python train.py --tie_word_embeddings=false --init_std_qkv=0.0533 --optimizer="muon_variant" --schedule="wsd" --dataset="wikipedia_en"
MLP neurons of a small language model. Each row is named by its layer, matrix (up: input weights; down: output weights) and neuron, and shows model dimensions 64-191. Each number is 128 + 24 x the weight over its row's rms, rounded and kept within 0 to 255.
Before each neuron's rows, "fires after" lists the tokens most often just before its 100 highest values on Wikipedia text that the model never trained on.

fires after: "x", "os", "ines", "ac", "s"
L3.up561 [128 166 104 138 124 143 107 138  99 133 110 114 135 146  78 134 146 138 153 117  80  90  61 138 128 106 133 127 106 120  96 139 153 152 142 148 120 149  88 144 153 172 130 145 163 134 136 152 104 122 129 134 167 116 146  71 112 106 108 122 121 124 117 122 117 108 148 105 163 136 127 108 136 126  83 121 125 103 135 104 123 127 134 102  99 108 122 138  89 155  78 107  74 149  95 135 139 152 106 121 134 179 159  80  89 120 114 144 102 124 147 107 160 121  97  99 113 115 133 105 187 153 140 102 130 108 143 103]
L3.down561 [136 129 107 131 118 124 133 113 134 101 137 136 112 143 145  86  84 103 109 129 169 162 170 118 121 133 107 169 161 134 178 126 164 128 100 156 110 144 188 149 146  94 122 117  93 122 122 139  92 132 121 132  94 144 105 204 136 136 111 135 140  92  81 103 116 152 108 142  88 110 127 132 120 136 161 101 134 152 143 107 182 125 132 172 165 107 152 139 134 132 105 125 144  90 179 157 112  99 141  93 130  61 130 174 167  92 126 150 126  95  93 101 116 165 130 158 126 121 145 134 147 119 118 161 142 138 128 169]

fires after: " I", " J", "un", "h", ")", "u"
L4.up378 [178 144 149 148  57 148 158 177  81 141 116  89 120 139 114 111 111 157 152 135  86 160 135 102 105  76 132 101 113  83 123 141 111 122 123 117 127 108 126 121 103 121 133 113 112 118  95 116 181 167 144 119 145 115 133 116 161 138  97 142 155 113  95 159 122 167 157  90 100 159 103 107 131 142 104 100  82 136 124 122 168  81 131 141 137 112 146 141 168  91 152 148 123 129 149 131 116 112 126 114 139 128 125 133 161  89 147 111 122  98 150 107 112 128  95 133 130 132 122 144 140 153 102 106 104 139 180 120]
L4.down378 [148 148 175 109 205 172 110 124 140 121 147 165 136 137 120  92 113 125 148 168 114 132 133 171 123  98 149 141 146 103 136 123 119 136 130 137 171 166 157 133 139 158 140 154 149 119 100 115 121 111  95 139 130 148 151 143 128 116 133 121 160 106 154 125 131 137  98 129 153 133 126 113 161 134 128 118 148  98 151  89 141 152 124 143  88 127 174 123 117 114 148 103 128 146 160 107  74 164 122 112 115 163 165 133  92 110 135 134 192 101 107 102 144 135 161 116 134 118 118 159 168 148 123 165 115 134 127 103]

fires after: " ", "1", "il"
L8.up509 [157  69 141 134 153 134 152  95 147 104 154 119 144 166 123 123 150 128 151 146 119 125 137 120 137 150 118 166 156 175 112 120 114 113 136 122  98 109 127 105 147 125 106 134 146 139 122 130 116 138 149 123 122 144 156 137 101 139 141 131 155 163 140 148 152 148  86 112 112 150 161 137 137 124  88 109 115 107 117 114 155 102 109 134 133 155  86  89 148 146  61 148 136  80 140 112 147 128 114 109 143 140 127 128 132 137 101 196 155 192 145  49 118 143 114 151 107 119 118 129 136 121 137 114 152 129 138  47]
L8.down509 [121  97 130 127 194 121 142 134 124 120 115 112 162 121 122 139 110 133 146  80 114  95 128 142  72  94 126 106 123  92 138 120 196 126  91 132 157 149 119 158 145 150 110 116 135 136 142 175 103 138 134 133 114  98 152 121 101 109 149 124 159  82 110  90 132 110 131 130 128 131 135 136 196 124 110 183 123 110 122 128  78 105 122 167 114 146  98 130 124 106 174 169 145 136 145 190 139  99  83 135 134 146 133 173 127 129 129 151 114 171 160 131 127  92 141 102 126 125 140 109 143 144 141 120 130 124 168 131]

fires after: " con", " g", "l", "v", " Con", " N"
L6.up736 [101 122 134 140 149 153 120 136 116 122 133 148 149 139 113 169 152 145 147 114 143 100 129 121  67 145 157 134 158 136  91 140 105 106 114 122 121 120 186 117 122  89 124 143 138 138  95 116 139 141 104 116 127 145 135 116 142 116 140 143 146 196 170  91 134 118 154 134 138 148 112 167 136 133 147 114 155 139 129  87 115 151 182 150  99 127 109 153  98 165 129 156 150 130 127 146 151  92 168  68 119 103 128 100 154 124 143 128 134 152 112  62 144 120 132 136 135 130 106 168 151 195 114 121 160 106 155 114]
L6.down736 [159 145 128 116 111 136 119 142  85 114 126 165 140 111 132 158 128 120 155 134 128 120  69 151 139 159 114 132 105 112 158 142 177 105 116 137 121 145 108 132 132 128 110 132 141 176 134 135 147 109 167 141 114 166 151  87 124 129 108  51 119 119  84 136 110 168 138 133 106 187 119 126 152 112 141 146  94 113 145 127 136 142 136 147 122 108 117 146  85 122 133 142 149  95 117 106 132 141 144 118  83 152 130 139 135 166 106 107 143  88 127 111  99  98 122 123 134  92 149 119 129 162 175 131  82 101 123 163]

fires after: " F", "r", " l", " L", "l", "1"
L4.up605 [113 144  77  91 138 118  99 154 129 115 106 159 130 179 171 128 141 141 141 166 100 130 126 144  91 170 142 105  98 112 161 139  98 100 138 156 115  75 146 110 156 179 101 126 124 127  68 157 115 118 122 114 119 146 104 151 136 117  94 158 109 106  75 123 159 113  77 137  88 110 180 111 124 128 134 155 135 133 121 121 142 107 122 118 129 102 140 152 144 127 103 154 190  97 127 145 148 192 117 162 127 122 106 123 120 131 128 139 140 137 161 114 117 113 178  94 125 107 136 117 101 125 151 170 140 145 124 113]
L4.down605 [128  87 113 140 134 160 135 100 106 166 117 148 121 115 125 165 136 124 134 104 151 168  97 119 111 140 113 128 114 128 128  92 141 131 119 153 146 133  94 148 117 142 116 119 118 138  91 127 123 145 180 119  84 121 132 158 164 146 171 149 121 125 110 124 123 138 176 147 172 144 126 150 121 142 140  96 121 122 135 133 145 147 100 140 141 129 147 108 105 133 158 102  80 139 139 128 134 116 113 143 144 154  85 152  86 162 111 105 166 128 124 133 174 114 165 105 106 146 111 141 113 104 145 138  95 108  97 151]

fires after: "c", ",", "al", "r", " ", "p"
L4.up542 [141 148  84  90 139 130  86  95 129 129 109 126  99 109 144 114 139 137 160 121 149 108 116 121 141 110 120 129  94 102 129 108 169  96 111 119 112 112 161  86 137 139 149 146 124 209 122 118 121 134 146  99 156 140 131  92 131 147 144 137 172 158 143 124 103 147 142 114 119 139 149 143 150 158 134 126  92 136  87 169  90 145 111 119 132 111 200 119 116 145  76 136 107 122  96 167 161 125 122 158 134 101 141 107 181 117 114 150 140 164 159 136 154 114 110 117 115 168 124 103 144 115 115 121 118 137 120 106]
L4.down542 [109  76 142 142 150 134 121 161 165 106 114 146 148 151 138 115 149 135 133 118 134 151 162 136 105 146 138 117 151 133 147 156 112 168 161 118 135 152 143 167 153 141 135 108  82  80 102 146 154 113  89 161 110 109  90 131 117 121 129 131 146 121 101 113 152 101  95 132 134 125 120 136 123 113 109 117 166 126 164 107 163 103 141 144 129 158 108 169 135 139 174 111 134 126 116 101  83 143 148 114 107 142  96 163 102 140 188  89 136  80 117 136  74 126 169 126 109  88 117 135 107 128 129 127 148 144 145 169]

fires after: " con", "ro", " O", "v", " sp"
L3.up217 [170 141 129 151 112 133 117 114 152 152 127 132  84 123 133 165  96 149  94 129 154 154 128 120 119 173 113 115 135 128 108 136 141 116 135 169 107 181 117 129 114 105 129  75 118 135 145 170 120 138  68 145 123 112 120 100 145 107 127 161 152 121 164 136 130 141 191 149 103 149 131 101 135 146 145 140 168 154  73 143 116  98 149 157 133 160 151 105 154 104 162 129 121  85 159 126 161 148 102 139 150 123 144 143 120 156 142 157 124 136 129  91  97 130 103 124 109  81 154 187 153 146 114 142 144 127 145 106]
L3.down217 [141 126 133 134 131 116  99 164 115 140 140 123 127 131 142 122 139 101 151 154 125  97 114  81 136 108 139 146 130 110 137 155 132 156  92 118 134  97 144 155 116 161 139 132 114 152 130  97  96  95 146  85  91 123 148 147 113 106 130  74 139 172  90 108 116 134  48 122 142 113 120 111 131 111 117 107 109 131 122 145 144 166 119 173 136  99 143 143 111 133 131  77 112 143 129  93 104 149 158 126 113 134 133 120 146  99 129 112 108 153 190 146 145 107  85 124 157 147 125  86 128 138 151 125  99 106 165  86]

fires after: "R", "S", "re", "ic", "C", "al"
L3.up679 [ 62 138 136  96 138 146 111 124 106 156 124 125 129 101 130 118 138 108 123 143 126 103  81 123 102 177 166 119  87 152 126  93 111 136 139 120 174 141 123 126 104 109 117 161 154 111 118 171  80  79 105  95 118 106 146 100 137 189 117 152 130 151 134 149 134 147 143 113 137 119 102 112 115 147 124 107 136 135 123 146 120 114 149 168 107 160 169 102 120 139 135 129 123 114 104 166 122 107 160 133 141 138  98 143 165 105 158 172 159  91 120 121 127 108 140 165 105 139 150 114 156 143 126 107  93 147 131 152]
L3.down679 [192 112 150 142 126 102 138 133 165 105 144 134  68 158 103  85 142 137 104 118 138 174 170 144 122 109 135 103 161 122 140 179 131 117 125 138 139 125 168 149 164 131 110 124  93 148 124 144 169 140 158 170 115  74  97 132 111 118 147 156 145 137 117 134 124 131 127 173 123 134 142 128 151 137 147 126 132 133 115 143 116 129  92 106 102 125  91 162 126 117 102 155  88 116 183 122  84 113 107 118 108 117 117 147 145 142 129 118 100 149 135 101 175 107 162 108 115 157 139 129 106 144 108 128 186 113  90 109]

fires after: "ot", " num", " se", " e", " w"
L4.up395 [174 145 111 133 129 115 117 150 159 106 157 157 117 156  91 131 134 128  94  93 110  94  86  80 162 118 127  95 150  93  59 141 135 119 109 152 151 112 125 121 159 103  83 148 138 140 138  68 168 142 147  85 100 129 146 139  94  73 148 151 127 171 103 113 113 131 121 134 159 121 161 140 153  96 128 172 122 111 173 112 119 132  94 127 122 147 123 130 113 148 123 110 136 136 133  83 108 154 124 127 153 139 125 135  99 117 152 123 109 145 122 126 124  95 148 125  52 113  99 110 133 122 160 123 194 135 133 127]
L4.down395 [110 133 133 139 129 133 116  96 121 115 109  91 124 155 146  98 159  94 165 115 102 123 154 133 101 122 187 119 146 191 125 152 137 148 143 135 139 152 145 127 118 162 115 163 147 111 103 134 136  89 116 113 153 133 172 128 174 170 142 124 150 112 158 125 127 130  76 159 115 149 151 147 110 159 115 124 111 145 103 127 130 116 136 141 125 123 145 133 129 101 120 112 155 155  85 146 162 110 177 144 145 106  58  96 127 160 137  86 131 110 158 116 142 119 101 148 136 129 105 120 147 143 136 101  78 112 118 145]

fires after: "\n\n", " I", " l", " for", " wh"
L3.up37 [158 115 119 140 108 100 136 120 141 133 135 131 126 119 140 139 134  78 139 118 104 184 111 144 117 108  98 133 136 161 114 111 136 130 123  85 148 152 119 134  99 130  98 123 115 113 133 146 113 143 157 147 137 157 139 114 141 125 102 101 156 140 111 133 118 132  94 114 142 148 150 106 124 163 141 116 140 141 136  95 142 111 159 141 107 161 122 145 168 133  77  79 197 125 174 179 105 160 107 146 145 136 135  96 161  90 117 170 138 108  87  97 120 133 107 157 146 131 106 136 159 128  80 118 123 177  89 186]
L3.down37 [120 147 124 157 137 166 156 111 108 113 165 133 117 155  92  99 191 167 142 122 174 118 100 132 105 146 130 134 159 135 115 128 114 123 116 156 126  98 128  99 133 136 119 136 154 139 120 103 159  76 117 123 131  78  91 106  91 115 123 118 102 100  91 140 102 158 140 151 100 115 141  95 149 145 119 125 141 123 140 184 148 120  84 110 117 106 121 144 167 137 153 166 107 153 134 120 160 137 144 125  80  86  80 140 112 146  87  81 161 116 145  87 168 119 116 126 143 127 159  76 145 106 152 126 107 113 158 151]

fires after: "st", " K", " T", " sp", " t"
L4.up12 [107  81 103 153 137 130 132 142 128 143 111 135 112 155 142 127 155 104 128 162 131 149 109 144 117 100 127 149 122 117  77 175  95 147  74 155 137 117 144 141 147 145 139 117 119 124 142 131 173 123 121 127 103 113  93 145 170 134 132  86 190 128 175  91 130 114 165 113 124  76 131  95 136 134 135 155 168 123 118 132 121 134 127 204 135 137 114 165 104 116 148 104  72 114 149 103 124 151 137 158 103 113 147  85 103 142 128 120 134 141 113 108 118 131  82 109 133 111 123 113 133 141 117 105 112  86 109 104]
L4.down12 [153 158 126 150 145 113 130 141 136  94 151 136 124 157 113 131 128 120  89 131 136 140 158 116 121 123 116 121  94 115 111 138  84 105 151 140 129 141 121 147  95 172 126  75 113 159 140 108 116 135 166 113  97 114 111 115  93  74  94 127 132 171  91 170 107 116 145 191 117 125 146  96 173 108 156  98 161 129 138 178 142 124 116 119 112 161 116 111 140 142 118 139 189 136  99 108  70 114 123 132 138 103 127 158 180 132 139 145 112 105 134 151 147 120 148  71 101 170  86 154 118 111 129  96 144 146 165 134]

fires after: " B", " pr", " St", " b", "C"
L4.up523 [124 103 125 106 118  93 160 111 107 136 126 165 152 148 132 111  74 136 117  88 161 136 104 164 149 134 102 107 132 132 138 134 142 158 138 110 100 105 117 102 123  90 144 105  95 143 116  87  94 104 176 112 118 115 119 138 147 113 126 116  81 151 136 110 125 109 127  73 116  78 155 134 115 170 126 138  93 158 131 138 168 150 148 139 148  83  89 136 124 113 142 145 130 143 119 183 122 176 137 152 142 111 135 107 131 148 141 174 136 149 133  80 138  99 128 121 116 111 105 141 130 111 155 154 121 180 115 151]
L4.down523 [ 96 151 113 124 136 104  91  93 117 135  97 124  95 114 132  91 131 124 159 141 150 148  99 167 121  76 110 106 100 142 133  93 113  98 133 132 132 179 148 155 141 120 153  76 157 149 129 129 128  95 123 175 157 106 134 123 127 120 125 148 142  81 123 148 123 144 143  60 125 148 141 130  83 159 118 133 102 126 108 166 112 121 127 166  97 108 116  97 123 149 156  87 178 101 134 144 128 106  88 105 100  81 173  78 103 132 159 106 113  94 137 167 104 115  93 139 135 128 131 130 186 131  93 142 136 119 119 114]

fires after: " wh", "re", "\n\n", " re", " under"
L3.up355 [126 113 123  83 142  79 128 114 117 141 133 121 141 139  94 118 107  61  73 157 121  83 131 110 110 111 123 145 108 105 139 151 107  93 125 100 145  68 115  96 111 112 129 102  77  87 146 115 103 131 139 123 114 106 133 119 112  99 123 114 160  94 130 131 128 143 121 116 112 117 107 145  86 155 130 152 138 108 123 136 104 144 140 162 150 135 105 142 174  99 101 128  88 136 128 110 130 124 125  86 134 129 106  91 107  91 169 109 113 127 153 119 162 145 130 161 145 145 121 124 136  88  91 131 123 175 141 126]
L3.down355 [149 136 146 110 118 114 175 141 146 114 170 149  84 127 179 110 145 109 168 122 113 138 101 142 107 101 114 183 143 137 133  73 152 167 110 141 120 147 141 105 142 140 122 158 112 170 144 122 134  96 153 135 121 130 137 123 164 119  82 127 120 144 137 152 158 139 113 119 144 142 112 115 112 144 104  86 100 140 183 117 174 124 135 128 126  96 131 141 127 167 120 166 148 149 142 105 140  93 136 152 151 129 128 151 120 169  91 120 108 107 111 150 117 119 124 150  93 110 116 132 134 111 100 118 132 123 123 196]

fires after: " d", " o", " F", " I", " T", " t"
L3.up397 [166 141 150 139 161 130 136 149 137 106 106 155 109  76 128  92 118 130 122 172  97 153 113 145 153 110 169 103  83 128 143 114 134 162 148 117 106 106  99 108 124 116 117 173 130 164 122  83 117 150 143  93 110 138 110 136 160 108  94 106 157  96 150 121  99 111 198 101 134  91 151 127 116 134 128 108 145 138 104 162 163 136 145 136 123 115 181 145 171  44 104 102 153 123 163 111 156 114 186 144  99 128  82 113 105 131  97 110 168 135 156 106 149 146 145 124 137 147 131 142 100  77 127 104 128 107 114 155]
L3.down397 [128 145 123 151 137 100 129 129 143 132 138 142 148 158 101 172 117 117  89 192 101  96 135 139 124 152 104 154 103 152 132 123 134  90  92 146 178 159 143 126  85 130 152  90 143 135  99 142 130 135 166 135 103 140 171 126 137 171 169 149 126 139 123 106 139  99 143 146  97 150 117 142 173 135 136 153 158 150 139 122 132 118 101 156 163 118  75  92 110 171 134 169 118 142 130 117 109 135  98 115 152 101  96  99 155 169 129 108  82 138 124 106 119 115 107 140 130 119 158 140 141 153  88 141 152 124 206 136]

fires after: " ", " m", " de", "pl"
L8.up132 [135 112 127 127 128 106 115 140 112 119 112 160 171 123  98 160 154 136 131 183 127  90  83 154 110 147 133 133 115  90 138  99 117 160 138 120 114 101 135 119 104 185 110 129  96 108 132 149 168 122 122 127 135 142 111  59 118 130 155  98 106 135 124 152 118 125 159 136 150 106 147 101 113 120 119 131 202  71 113 119 142 118 114 120 142  93 113 146  98 120 108 118 160 110 154 161 136 129  98 147 130 152 114 119 128 134 166 133 131 162 143 133 117 148  89 122 126 119 173 147 133 137 102  67 101 105 134 122]
L8.down132 [102 133 145 102 140  92 127 100  90 141 160 106 113 132 142 132 133 149 136 105 174 177 109 137  98 136 146 124 143 117 153 117 145 105 134 141  95  81 180 142 168 126  84  91 157 150 141 136 121 140 135 129  85  97 142 156  64 138 145 100 157  99  81 132 118 151 106 117 117 115 175 107 122 141 124 136 156 130 150 155 131 155 163 128 120 114 131 105 148 125 128 163 136 136 151 103 160 167 104 114 137 114 125 124 108 183 131 125 191 149 128 143 166 134 168  83 130 138 123  90 175 135  99 151 154 133 172 144]

fires after: " C", " S", " c", " E", " se", " e"
L3.up649 [137 164 119 121  99 133 162 134 125 161 129 119 151 155 149  77 127 142 150  85 177 116 115  90 159 106 140 161 123 116 130 123 126 143 143 133 139 143 121  96 107  90 107 128 150 125 124  88  89 106  94  75 116 144 157 104 148 135  89 157 112 197 124 152 149 104 105 127  87 134 131 145 140 103 112 126 123 141 181 141 143 142 136 165  95 101 100 143 123 136 112 180  92  61 154 119 104 151 118 105 112 141 114 119 143 120  97  97 123 162 122 141 120 100 111 156 136 122 136 164 156 176 118 111 148 141 123 145]
L3.down649 [138 124 108 134 106 139  90 151 121 106  84 135 115 112 160 174 124 128 112 146 126  96 117 143 119 114 146 139 151 118 159 123 116 160 148 124 145  96 112 114 116 116 116  99 164 139  98 143 174 141 118 146 171 133 148 135 154 161  87  89 139 112 144 131 118 138 121 159 148 106 117 138 112 148 119 173  99 151  84 103  84 134 155 121 128 148 138 148 162 152 184 130 100 114 125 109 137 144 132 135 179 159  86  86 121 127 122 164 131 124 134 111  97 160 176 130 120 144 155 129 173 126 141 131 109 136 119 160]

fires after: "\n", " re", " comp", " tr", "o"
L8.up584 [176 156 111 125  97 122 125  92 125 132  96 121 119 147 137  95 136 141 169  67 105 107 154 128 140 123 134 116 114 104 130 158 145 104 147 131 120 125  96 131  93 116  92 171 162 139 149 137 142 142 104 120 129 149 142 103 132 148 133 106 147 104  95 111 101  87 101 123 125 114 132 119 137  80  78 203 127 174 153  86 100 115  68 142 137 144 104 108 144 133 116 113 112 149 197 132 157 122 149 126  72 100 131 137 146 124 113  87 131 109 116 135 128 132 111 135 107 107 118 139  92 147 138 135 143 138 121 155]
L8.down584 [106  95 104 150 148 153 119 151 108 153 107 125 185  68 126 161 171 127 148 165 115 122 105 114 118 161 172 101 139 105 111 129 121 189 109 116 112 158 150 137 145 183 152 123 141 141 141 142  90 117  95 149 157 131 159 136 151 142 110 141  75 138 111 124 132  93 112 140 119 121 149 144 124 136 145 126 111 144 146 121 188 160 149 134 111 107 126 149 126 123 149  93 127 142 111 120 102 146 117 109 142  93 119 130 204 129  77 152 130 171 117 152 171 126 113 113 146 134 108 184 123  99 125 106 157 123 139 117]

fires after: "c", "g", "ic", "r", "n", "qu"
L4.up94 [212 126 117 112 120  92  74 127 122 145  97 117 162  87 136  92 109 133 151 104 180 161 161 129 125 144 163  95  93 148 112 124 149  90 109 152 111 134 108 117 153 106 147 128 156 120 137 111 128 139 109 109 162 117 133  87  95 147 144 131 106 134 144 126 132 125 114 121 146 143 138 102 135 167 136 103 188 140 120 154 109 147 141 135 135 108 121 110 103 108  99  84  99 106  90 116 133  98 113  91 128 110 114 132 105 156 140 129 125 119 107 115  99 121  94 130 144 126 123  88  97 137 110 148 149 136 153  99]
L4.down94 [ 97  96 145 123 134 168 107 131 149 104 148  96 135 150 145 110 131 146 107 100 111 142 139 115  90 131 131 112 132 151 167 128 128 173 159 109 157 146 123  97 161 163  99 165 101 127  88 144  85  97 133 164 128 177 120  92 106 155 133 126 158 113  87 150 124 164 105 166  90  81 142 143 118 135 103 157 108 107 118 156 152 126 136 145 148 117 141 157 134 163 157 124 121 162 162 140  97 121 143 140 170 129 128  96 120 126 130 118 121 124 114 107 135 144 125  64 137 114 142 118 185 117 129 116 138 153 132 155]

fires after: " ad", " In", "m", " comp", "E"
L3.up229 [132 169 127 172  94 168 117 125  93 119  99 120  84 123 139 159 147  96 159 115 145 115 139 112 138 161 144 155  85 141  96 150 143  80 105 168 117 123 140 105 153 159 159 145  94 130 104  90 104 143 133 159 103 122  92 127  83 132 113 113 131 159 111 125 103 116 168  46 107 126 172 138 153 136 121 137 145 138 105 108 140 134 124 173 107 119 135 135 136 104 136 116 118 103 137 123 159 162 163 167 128  85  98 124 140 131 172 151 162 122 136 130 153 126 114 130 172 160 165  82 134  86 140 142 129 124 153  81]
L3.down229 [101 139 125 133 165 111  88 108 140 112 140  75 108 140 172 160 122 153 126 145 126 141 133 168 150 136 153  83 170 102 112 105 139 153 112 100 124 113 132 115  94 115 146 133 158 123 115 165 115 140 107 131 152 134 173 116 153 143 136 140 112 117  68 150 129 140 138 145  80 142 136 118 135  99 165 139 160 147 135 161 139  75 111 134 172 146 145 106 113 158 117 140 118 123 134 137 128 105 136  72 140 146 141 154 153 169 149 114 122  95 156 162  97 127 117 117  96 149 126 117 114 129 136 131 122 137 156 118]

fires after: ".", "ec", "C", "ber", "c", "ouse"
L4.up209 [113 173 145 126 118 124 142 121 121 140 102  82 123 109 138 124 140 162 119 151 128 122  88 122 119 119 119 174 107 144 141 123 153 142 188 115 125 152 161 130 143  96 136 120 109 172 151 122 142 114 103 101  61 107 163 109  93 154 133 147 136 141 133 101 121 143 131 140 173 164 141  92 101  79 139 113 160 146 173 109 166 107 105 114 128 121 140 142 134 135 140 140 139  95 142 118 106 124 188 150 108  90 146 115 144 158 132 103 140 100 115 126 108 101 123 141 127 142 101 176 151 167 123 164 142 174 131 101]
L4.down209 [150 134 148 173 119 117 125  86 137 128  94 156 135 124 145  90 169 136 143 155 122 121 162 115 111 112 113 130 124 164  99 127  65  95 142 103 137 142 113 137 120 164 134 121 121 122 113  97 142 162 135 123 152 135 102 159  89  81 123 107 157  99 108 161 126 138 126 129 100  99 126 116 137 122 111 144 139 131  61 153 143 142 180  83  87 162 139 128 136 125 176 109 179 166 114 161 163  83 147 139 113 124 136 129 158 133 157 123 123 130 147 175 119 121 138 100 100 138 143 137 115 145 123 130 127  99 126 148]

fires after: " Ph", "s", " b", " B"
L3.up330 [104 118  92 109 136 122 136 100 126 141 161 121 137 148 176 148 137 173 119 153 165 120 151  92 120 120 111 146 116 104 100 130 135 118 142 167 131 139 118 164 109 127 111 142 125 142  84  92 133  94 163 129 116 107  95 116 141 157 143 118 174 117 120 110 124 159 170 122 117 117 131 170 104 110 134 147 137 135 146 129 155  76 145 127 112 116 152 154 162 168 103 141 165 181 120 142 186 154 110 145 156 100 127  98 155 111 123 131 139 134 123 121 128 102  98 134 127 114 146 123 140 107 149 119 139 113 139 123]
L3.down330 [143 119 109 161 134 115 128 180 121 113 138 112 143 164 108 137 172 111  86 140 119 160 105 168 126 110 132  90 135 118 160 131 113 140 130  92 131 137 117 153 116 175 131 140 141 111 154 143 104 147 140 169 105 160 121 123 121 104 125 125 154 159 143 102 130 137 152 153 134 128 114 123  95 136  83 154 135 101  72 185 124 137 134 137 122 137 130  95 129 161 128 149 108 146 153 118  89 101 113 144 134 119 159  95 121 136 131 135 110 127 124 169 133 164 114  99 129 124 104 167 149 115  96 109 179  79 125 127]

fires after: "1", "ar", "a", "all", " T"
L4.up730 [156  99 121 139 145 147 112 128  92  90  97 141 136 124 166 120  77 168 136 167 124 124  93 115 111 117 122 105 136 175 135  76 146 149 107 130 153 117 125 136 113  99 128 143 103  96 125 144 125 122 119 153 142 124 145 159 100 154 120 145 126 125 193 143 138 123 128  87 103 157  93 195 155 117 164  95 115 100 148 115 184 104 148 148 145  99 120 116 132 138 129 110 127 156  97  77 169 152 104 133 179 125  80 101 129 137 112 113 142 116 146 117 100  84 117 119 131 140 147 142 144 132 167 123 120 130 125 121]
L4.down730 [136 139 120 153 141 173  96 135 153 116 123 127 176 134 136 126 158 111 133 108 174 136 113 101 122 123 172 138 156 112 128 122 138 158 155 153 135  74 100 121 123 120 148 118 137 139 152 130 139 138  79 121 155 165 138  85 156 119  97 143 140 139 118 132 101 101 125 149 111 135 130 104 122 121  94 166 142 164  95 174  83 116 112 150 139 104 133 108 128 116 118 153 127 112 142 167 102 131  91  94  90 147 154 125 105 101 136  89 137 149 103 165 104 157 150 112 162 117 138  81 128 174 144 109  96 123 123 127]

fires after: " ", "em", "m", " f", " im"
L3.up226 [138 142 146 168 125 165 119 139 117 149 125 138 181  98 134 149 154 131 124 133 110 140  99 134 142 133 196 125 116 148 139 134  99 111 160 123 126 160 131 112 139 200 186 138 106 138 107 117 151 125  96  94 141 113 113 130 158 126 151 131 110 112 119 163  88 127 105  93 149  91 148 144  95 124 124  87 105  98 136  96 142 147 127 170 100 110 127 126 170 105 133 101 134 130 133  81 115  99 161  99 134  85 156 151 110 140 133 145 160 121 118 151 112 172 123 159 145 101 149 160 152 128 133 163 106 126 117 104]
L3.down226 [141  99  88 102 141 122  88 142 196 119 124 147 190 107  78 136 138 110 131 138 134  96 136 179 114 105 106 138  91 143 136 101 172 165 127 152 116 157 124 152 126 151 110 160 164 138 136 124  85 118 141 134 134 109 142 111 127 137 120 134 151 126 118  82 118 119 104 175  88 147 122 110 132 137 176 151 133 127 130 110 126 167 118 121 168 123  83 128 118 126 143 128 186 140 176 135 104 121 120 139  78 113 113 119 143 168  92 141 143 156 111 134 146 156 109 116 119 155  74 103 133  98  91 111 128 124 177 153]

fires after: " F", "p", " O", "t", "r", "f"
L4.up539 [149 100  88  95 120 136 128 125 131 156 160 156 116 115 178 130 146 102 123 142 132 131 104 140 130 167 118 138 118  76 139 117 105  61 150 100 178 143 176 128 111 145 108 117 123 148 148 114 102 122 114 126 116 125 129 184 154 135 157 145 132 119 112 104 135 144 105 151 143 138 170 133 132 161 130 161 137 144 149 173 164 105 109 152 102 128 131 124 159 141 108 195 145  98 181 177  83 150 131 144 118 120 138 105 186 128 175 162 141 124 118 155 137 116 153  72 128 143 129  68  84 131 160 144 137 117 117 103]
L4.down539 [ 81 147  97 136 119 177 133 129 182 100 124 118 131 149 134 204 105 115 183 105 192 138 135 114 149 149 138 137 131 115 128 116 123 152 111 131 146 141 141 139 158 146 112 108 116  99 140 110 101 127 124  87 129 124 146 108  62 111 126 124 122 136 134 116 112 123 145 110 113 118  74 172 117 103 130  95 148 147 159 103 107 158 103  92 196 121 179 124 137 134 147 102 141 153 170 106 102 119 113 111 133 121 114 121 160 156 125  78 146 105 157 129 141 125 110 103 156 111 129 134 144 142 100 136 121 112 135 117]

fires after: " ", "er", "98", "99", "94"
L8.up181 [173 101  95 110 137 113 121 124 132 147 142 116 113 157 129 111 122 110 130 138 135 120 142 113  98 117 128 147 162 101 120 107 176 136 120  85 170 142 135 128 151 112 183 161  96  80 128  90 136 155 107 135 135 142 120 136 141 129 149 136 158 168 135 147 132 117 116 138 153 150 127 110 127  97 123 125 163 146 108 120 171 125 121 130 145 112  78 119 160 135 117 108 122 171 125 148  90 137 126 105 102 137 106 151 142 124 100 130 163 153 129 147 158 146 127 145 143 146 137  90 136 129 172 104 122 139 130  88]
L8.down181 [150 113 143 118 152 120 146 175  86 122  90 165 103 156 113 151 119 110 112 108 134 152  99 145 105 181 113 159 112 137 119 122 175 123 124 181 141 115 122  99 113 151 190 142 136 142 144 115 101 157 114 167 101 118 151 119  82 137 103  96 150 121 119 190 136 149 162 116 157 122 167  88 153 117 110 125 123 137 113 117 116  88 168 124 148 167 116 132 155  94 136 150 113 170 114 112 158 150 114 127 106 109 120 147 114 107 109 109 108 171 114 150 152  91 104 129 142 156 114 104 118 154  97 131 156 144 132  96]